config = dict(
    num_hidden_layers=16,
    hidden_size=192,
    num_attention_heads=2,
    num_key_value_heads=2,
    head_dim=96,
    intermediate_size=768,
    vocab_size=8052,
    hidden_act='relu',
    norm='layernorm',
    norm_place='pre',
    norm_eps=1e-06,
    positions='learned',
    qk_norm=False,
    attn_scale=0.102,
    bias='all',
    tie_word_embeddings=True,
    parallel_block=False,
    init='normal',
    init_std_qkv=0.0484,
    init_std_o=0.0,
    init_std_up=0.0484,
    init_std_down=0.0,
    optimizer='muon_variant',
    learning_rate=0.0102,
    lr_mult_qkv=0.4,
    lr_mult_o=4.0,
    lr_mult_down=2.0,
    beta1=0.9,
    lr_head=0.00609,
    max_grad_norm=0.5,
    warmup_steps=200,
    schedule='wsd',
    decay_fraction=0.928,
    decay_shape='pow',
    final_lr_fraction=0.0,
    batch_tokens=16384,
    max_seq_len=2048,
    doc_mask=True,
    train_tokens=192100000,
    max_steps=11725,
    dataset='wikipedia_en',
)
MLP neurons of a small language model. Each row is named by its layer, matrix (down: output weights) and neuron, and shows model dimensions 48-111. Each number is 200 + 40 x the weight over its row's rms, rounded and kept within 0 to 999.
After each neuron's rows, "raises" lists the tokens whose logits its output raises most directly, leaving later layers aside.

L10.down762,241,296,163,184,227,191,210,239,261,167,197,182,218,224,206,122,209,214,217,160,252,160,225,179,131,184,143,186,212,219,156,215,165,188,191,161,109,206,218,195,217,279,178,167,186,195,257,184,213,203,261,164,136,258,231,183,146,230,198,182,201,209,173,136
raises: "s==", " career==", "==", "ael", "ography=="

L4.down410,292,175,238,128,225,216,210,107,146,236,170,217,170,207,198,227,133,204,178,112,172,227,211,194,231,174,143,189,134,248,265,217,176,174,162,168,227,239,262,220,221,156,192,219,149,166,143,211,183,287,216,192,189,153,179,197,271,228,163,218,221,213,233,226
raises: "-", "=", "|", ",", "s,"

L5.down634,218,148,194,190,197,256,151,110,218,208,232,217,172,215,197,163,224,139,153,180,233,237,206,143,144,197,211,194,210,175,286,215,182,156,178,190,202,244,164,119,198,202,173,217,203,195,146,223,192,200,223,202,170,181,267,180,187,184,194,201,181,164,198,128
raises: ".", "us.", ").", ".\"", "s."

L5.down174,233,140,238,153,248,200,206,185,148,195,137,184,182,261,179,220,121,125,179,227,236,152,163,139,146,187,132,146,213,252,250,158,203,176,152,197,265,219,228,241,241,153,241,245,143,135,164,238,284,316,196,213,154,216,129,153,202,204,284,213,211,238,203,179
raises: "=", "-", "Personal", " of", " in"

L5.down272,180,173,246,217,161,167,175,209,206,228,167,261,206,206,134,226,161,137,151,196,223,185,251,162,211,172,196,172,264,142,178,203,167,148,238,153,189,173,260,190,224,231,156,193,210,229,154,201,189,145,264,277,191,210,205,263,212,210,176,201,161,228,205,149
raises: ".", "s.", " them.", " years.", "\n"

L10.down746,155,189,202,177,220,195,131,197,218,200,215,190,145,241,200,198,180,182,167,192,181,155,222,229,226,155,208,187,210,202,271,176,178,181,269,136,224,157,231,166,163,250,226,247,169,189,150,174,286,198,248,172,150,198,192,202,131,150,205,212,290,219,156,222
raises: " it", " they", " she", " he", " there"

L10.down121,207,234,191,274,160,169,167,206,188,235,240,192,212,272,234,168,243,177,225,153,271,119,229,121,185,233,85,228,234,178,202,221,132,163,197,201,125,207,163,220,254,221,215,210,142,154,206,198,166,218,198,213,191,210,279,208,249,206,160,153,235,192,136,152
raises: "s==", " ==", "===", "==", " ==="

L5.down464,205,195,226,223,144,168,218,178,147,177,266,265,184,209,210,275,263,185,212,221,203,191,268,221,99,195,229,192,132,230,146,201,190,225,204,203,180,223,201,154,268,161,132,295,189,177,135,246,185,257,204,188,186,201,208,147,276,238,267,193,195,251,194,202
raises: "\")", ")\"", "s)", "back", "9)"

L13.down20,189,263,218,193,236,185,223,267,172,215,173,180,267,141,218,209,213,157,189,185,290,253,83,300,206,199,262,158,191,234,291,163,248,251,209,205,229,192,216,180,203,260,157,229,169,216,191,133,206,229,193,192,229,170,160,150,211,138,258,243,130,167,160,160
raises: "ric", "bit", "ension", "put", "ett"

L13.down385,172,158,197,182,217,211,247,163,241,191,290,165,183,164,159,214,164,243,197,184,194,205,237,195,182,252,174,214,208,245,156,177,227,172,187,163,245,218,200,120,146,182,156,215,247,173,254,194,249,206,174,171,256,170,186,222,178,165,290,284,193,251,201,155
raises: " \"E", " \"", " \"A", " \"I", " \"H"

L12.down202,217,164,228,161,203,218,182,227,240,203,189,274,147,231,212,173,143,138,179,254,273,185,213,190,237,177,266,195,187,135,170,234,234,108,156,229,217,224,235,171,145,264,224,246,151,254,183,233,224,211,220,234,166,219,203,247,194,161,198,249,214,140,158,255
raises: "s", "s.", "s,", "s)", "s;"

L5.down219,266,189,200,209,202,175,212,118,143,227,254,236,219,261,225,215,236,196,221,226,195,151,189,215,127,207,143,159,180,181,199,232,187,140,249,113,298,245,204,192,249,237,171,278,292,205,158,262,194,231,204,209,187,200,247,190,183,202,256,187,193,190,200,162
raises: ")\"", "\")", "s)", "ears", "ises"

L9.down448,123,152,220,196,162,210,207,275,311,144,202,152,212,198,208,233,145,181,186,166,229,196,196,163,187,200,216,141,253,156,238,218,179,156,325,289,165,119,156,250,188,223,231,239,184,158,148,168,153,218,226,180,157,155,255,253,216,236,224,218,159,194,223,135
raises: "ing", "ing:", "ising", "uring", "aring"

L13.down35,179,216,253,223,223,191,184,208,215,143,243,215,176,235,148,172,254,231,253,205,205,108,243,172,211,180,162,248,227,209,117,142,181,201,114,171,145,229,178,184,222,269,219,140,220,219,217,242,204,142,217,203,228,202,305,190,192,287,194,195,256,187,204,111
raises: "s==", "==", " career==", " ==", "===="

L2.down635,206,148,256,218,226,222,165,189,168,234,154,178,225,185,249,182,161,270,170,211,191,193,285,176,210,187,256,187,224,159,241,215,138,212,138,181,168,194,265,267,276,160,124,276,158,207,160,193,213,165,219,215,162,229,276,203,213,215,244,102,238,183,245,164
raises: "\".", "\"", "y.", ".\"", "s\""

L3.down668,192,171,205,180,199,218,298,208,260,213,167,169,245,175,234,214,299,182,194,179,205,187,192,212,205,186,188,122,156,159,253,183,181,201,265,218,184,220,220,182,231,146,192,187,212,159,208,255,246,291,179,250,160,191,230,179,140,211,282,167,230,237,222,214
raises: "),", "\")", ");", ")", "):"

L10.down550,223,139,250,191,163,265,220,222,153,215,179,206,231,214,190,285,234,155,195,218,233,153,201,227,208,184,200,177,176,179,255,205,185,226,183,110,163,189,204,172,223,214,173,279,153,192,258,199,179,159,157,181,185,168,237,262,220,212,167,167,238,177,225,252
raises: "\")", "\".", "\"", "\",", ".\""

L12.down319,155,127,216,179,137,255,163,118,136,227,191,254,188,250,269,154,281,182,212,218,156,142,171,194,160,241,224,230,221,198,155,128,182,194,194,158,163,100,198,191,163,178,158,259,226,184,188,249,217,246,174,162,212,179,175,180,193,179,238,277,288,193,138,236
raises: " occurred", " would", " came", " took", " had"

L3.down78,269,231,258,106,245,191,211,124,149,216,196,166,107,270,214,233,140,145,173,205,208,192,163,215,142,188,157,148,167,240,215,183,191,139,193,186,229,203,263,264,188,109,226,235,126,167,181,245,243,227,224,169,241,177,126,198,234,193,241,182,216,229,182,177
raises: "=", "-", "Or", "S", "C"

L13.down413,171,190,215,131,141,214,176,134,255,159,258,150,146,222,193,215,160,229,202,231,162,154,199,177,231,209,234,179,268,221,203,215,169,221,183,190,140,236,199,211,178,205,148,231,253,160,118,212,210,205,226,229,177,192,292,229,224,214,225,191,223,174,195,94
raises: "ing", "ing,", "ing.", "ing:", "lying"

L12.down555,211,156,162,225,193,145,129,185,204,168,144,218,156,170,197,184,273,189,235,167,198,208,241,178,157,224,185,249,171,219,262,148,268,234,233,157,228,153,237,202,168,211,279,155,145,157,200,221,234,288,293,212,229,149,260,273,178,196,132,233,112,222,207,162
raises: "ig", "ics,", "ic", "ical", "ic,"

L6.down303,273,250,182,146,217,203,165,142,224,242,234,159,204,253,168,236,187,148,212,112,238,240,173,215,315,236,187,156,145,250,296,200,204,138,178,165,215,166,250,223,165,182,184,212,189,187,197,205,234,255,188,173,226,110,217,237,162,140,150,164,253,238,262,204
raises: "-", "|", "ically", " or", " Or"

L9.down472,184,176,259,237,272,191,196,181,199,248,215,159,167,213,223,189,169,255,194,173,173,216,274,203,161,220,227,190,197,129,237,238,210,254,243,208,245,279,149,184,283,157,192,178,176,197,165,117,166,182,174,164,183,175,168,274,168,223,169,108,176,163,212,211
raises: " a", " an", " another", " the", " their"

L12.down203,175,196,228,201,226,193,152,209,250,216,157,209,212,282,180,233,157,209,203,170,231,125,205,157,293,227,231,248,279,164,129,126,190,158,159,199,210,147,237,189,203,233,163,242,258,221,200,239,180,166,207,206,196,286,259,176,198,228,201,176,188,225,191,191
raises: " ==", "==", "s==", " information", " career=="

L12.down416,197,205,237,217,140,226,113,258,183,217,246,197,141,265,208,201,159,218,174,204,231,230,207,235,233,160,190,292,216,145,155,181,192,261,246,182,256,152,225,178,214,172,164,177,206,124,194,185,209,226,263,198,218,129,187,182,173,216,222,130,284,224,199,196
raises: " it", " its", " however,", " there", " these"

L13.down515,242,232,227,175,223,226,166,219,219,146,199,239,146,189,136,173,187,207,232,240,253,165,178,270,256,218,196,325,227,245,181,198,212,193,173,243,207,149,213,174,173,195,214,157,159,232,161,239,217,216,182,273,233,170,215,203,212,146,274,155,181,251,195,193
raises: "s.", "s,", "s'", "s:", "s)"

L12.down233,215,125,214,236,237,114,155,239,192,238,183,196,184,186,235,204,187,253,162,188,175,308,254,266,202,164,183,187,163,108,240,243,259,174,191,192,259,257,241,142,200,210,213,174,182,278,190,167,182,254,227,139,206,172,228,176,245,169,216,187,202,196,192,203
raises: " any", " what", " another", " their", " herself"

L12.down86,241,204,236,242,265,216,178,227,197,115,234,251,212,156,151,160,220,243,119,215,138,208,247,133,256,134,203,241,205,214,185,197,205,227,161,224,148,251,201,204,160,174,188,260,197,151,253,219,156,209,154,232,271,158,165,198,185,138,281,223,171,228,145,135
raises: " \"P", " \"B", " \"A", " \"E", " \"M"

L10.down688,230,194,200,195,277,190,219,226,269,248,262,227,145,188,225,161,142,198,155,228,142,216,293,219,190,162,185,224,169,192,239,176,240,128,174,167,214,274,260,170,207,193,129,265,263,271,177,172,180,150,230,202,180,175,237,227,185,99,205,237,197,218,241,156
raises: " \"", " \"I", " \"s", " \"The", " \"O"

L13.down459,191,138,220,183,213,152,226,283,231,171,166,197,254,160,206,262,302,190,129,231,256,235,163,231,160,232,206,176,156,206,186,225,160,206,223,203,168,213,184,235,178,237,253,278,122,178,172,241,231,251,242,272,237,189,184,214,189,217,135,161,209,158,181,213
raises: "ic,", "ened", "ili", "ped", "ic"

L12.down134,240,198,210,178,155,217,247,183,183,292,213,228,211,233,177,247,217,170,217,260,217,187,192,225,203,190,192,180,167,191,154,166,216,175,232,144,198,233,215,250,250,135,184,223,106,215,232,233,214,255,215,80,177,179,170,206,145,151,245,185,219,161,221,201
raises: "\")", ")\"", ")", "s)", "):"

L6.down196,286,175,177,139,150,260,170,170,203,181,128,187,175,111,183,192,261,145,231,239,128,202,176,216,219,169,219,203,133,210,182,130,135,174,215,257,220,204,196,142,186,229,197,252,194,230,152,185,213,209,184,113,190,282,253,180,223,227,193,195,172,236,180,231
raises: " is", " was", " won", " were", " plays"

L10.down627,215,224,249,225,139,170,249,188,169,247,253,225,209,170,212,208,300,179,186,244,203,191,198,198,168,211,211,153,156,156,187,191,166,184,217,160,225,192,226,235,173,155,224,149,150,212,182,208,258,283,175,106,219,198,169,197,143,203,231,227,213,221,222,186
raises: ")", "s)", "),", ");", ")\""

L13.down488,156,254,195,225,207,229,183,183,217,170,134,241,291,191,165,175,157,180,151,248,282,259,242,140,128,238,164,224,243,248,237,198,161,165,178,190,267,210,184,115,192,234,184,170,267,185,173,122,211,151,230,288,177,198,198,163,258,184,214,182,152,119,211,186
raises: "i.", "le.", "s.", "o.", "el."

L9.down6,260,193,215,230,222,178,212,190,108,175,230,131,191,300,179,246,195,139,192,172,257,264,148,253,188,165,173,184,179,163,217,184,234,212,246,167,265,164,221,259,232,155,227,202,180,263,215,173,165,169,227,183,213,184,141,260,185,197,311,159,88,238,179,178
raises: " with", " to", " into", " from", " down"

L9.down192,291,207,218,155,203,201,185,211,167,204,161,217,231,261,207,252,200,199,171,249,232,191,192,204,192,256,244,185,201,136,153,180,204,216,201,241,177,182,198,237,179,178,209,225,102,178,249,236,186,128,247,202,214,207,188,173,182,275,240,201,212,222,77,287
raises: "ember", "ly", "leg", "mary", "ties"

L10.down352,240,182,159,190,162,153,188,235,106,240,273,246,204,153,140,170,297,195,210,224,222,165,252,189,145,147,230,216,218,221,245,194,235,180,195,145,257,168,177,198,206,227,258,188,157,187,136,216,167,201,184,91,245,262,236,190,282,178,167,219,222,200,233,148
raises: "===", "s===", "\")", "–present", " ==="

L12.down467,225,156,204,221,203,154,188,237,260,139,250,187,206,172,239,170,252,168,194,81,201,319,179,206,181,219,236,181,204,259,182,160,151,137,230,164,204,195,250,172,213,261,233,187,149,177,129,212,156,309,195,114,184,153,221,204,243,184,226,159,252,217,210,187
raises: "|", "-", "isc", "ly", "th"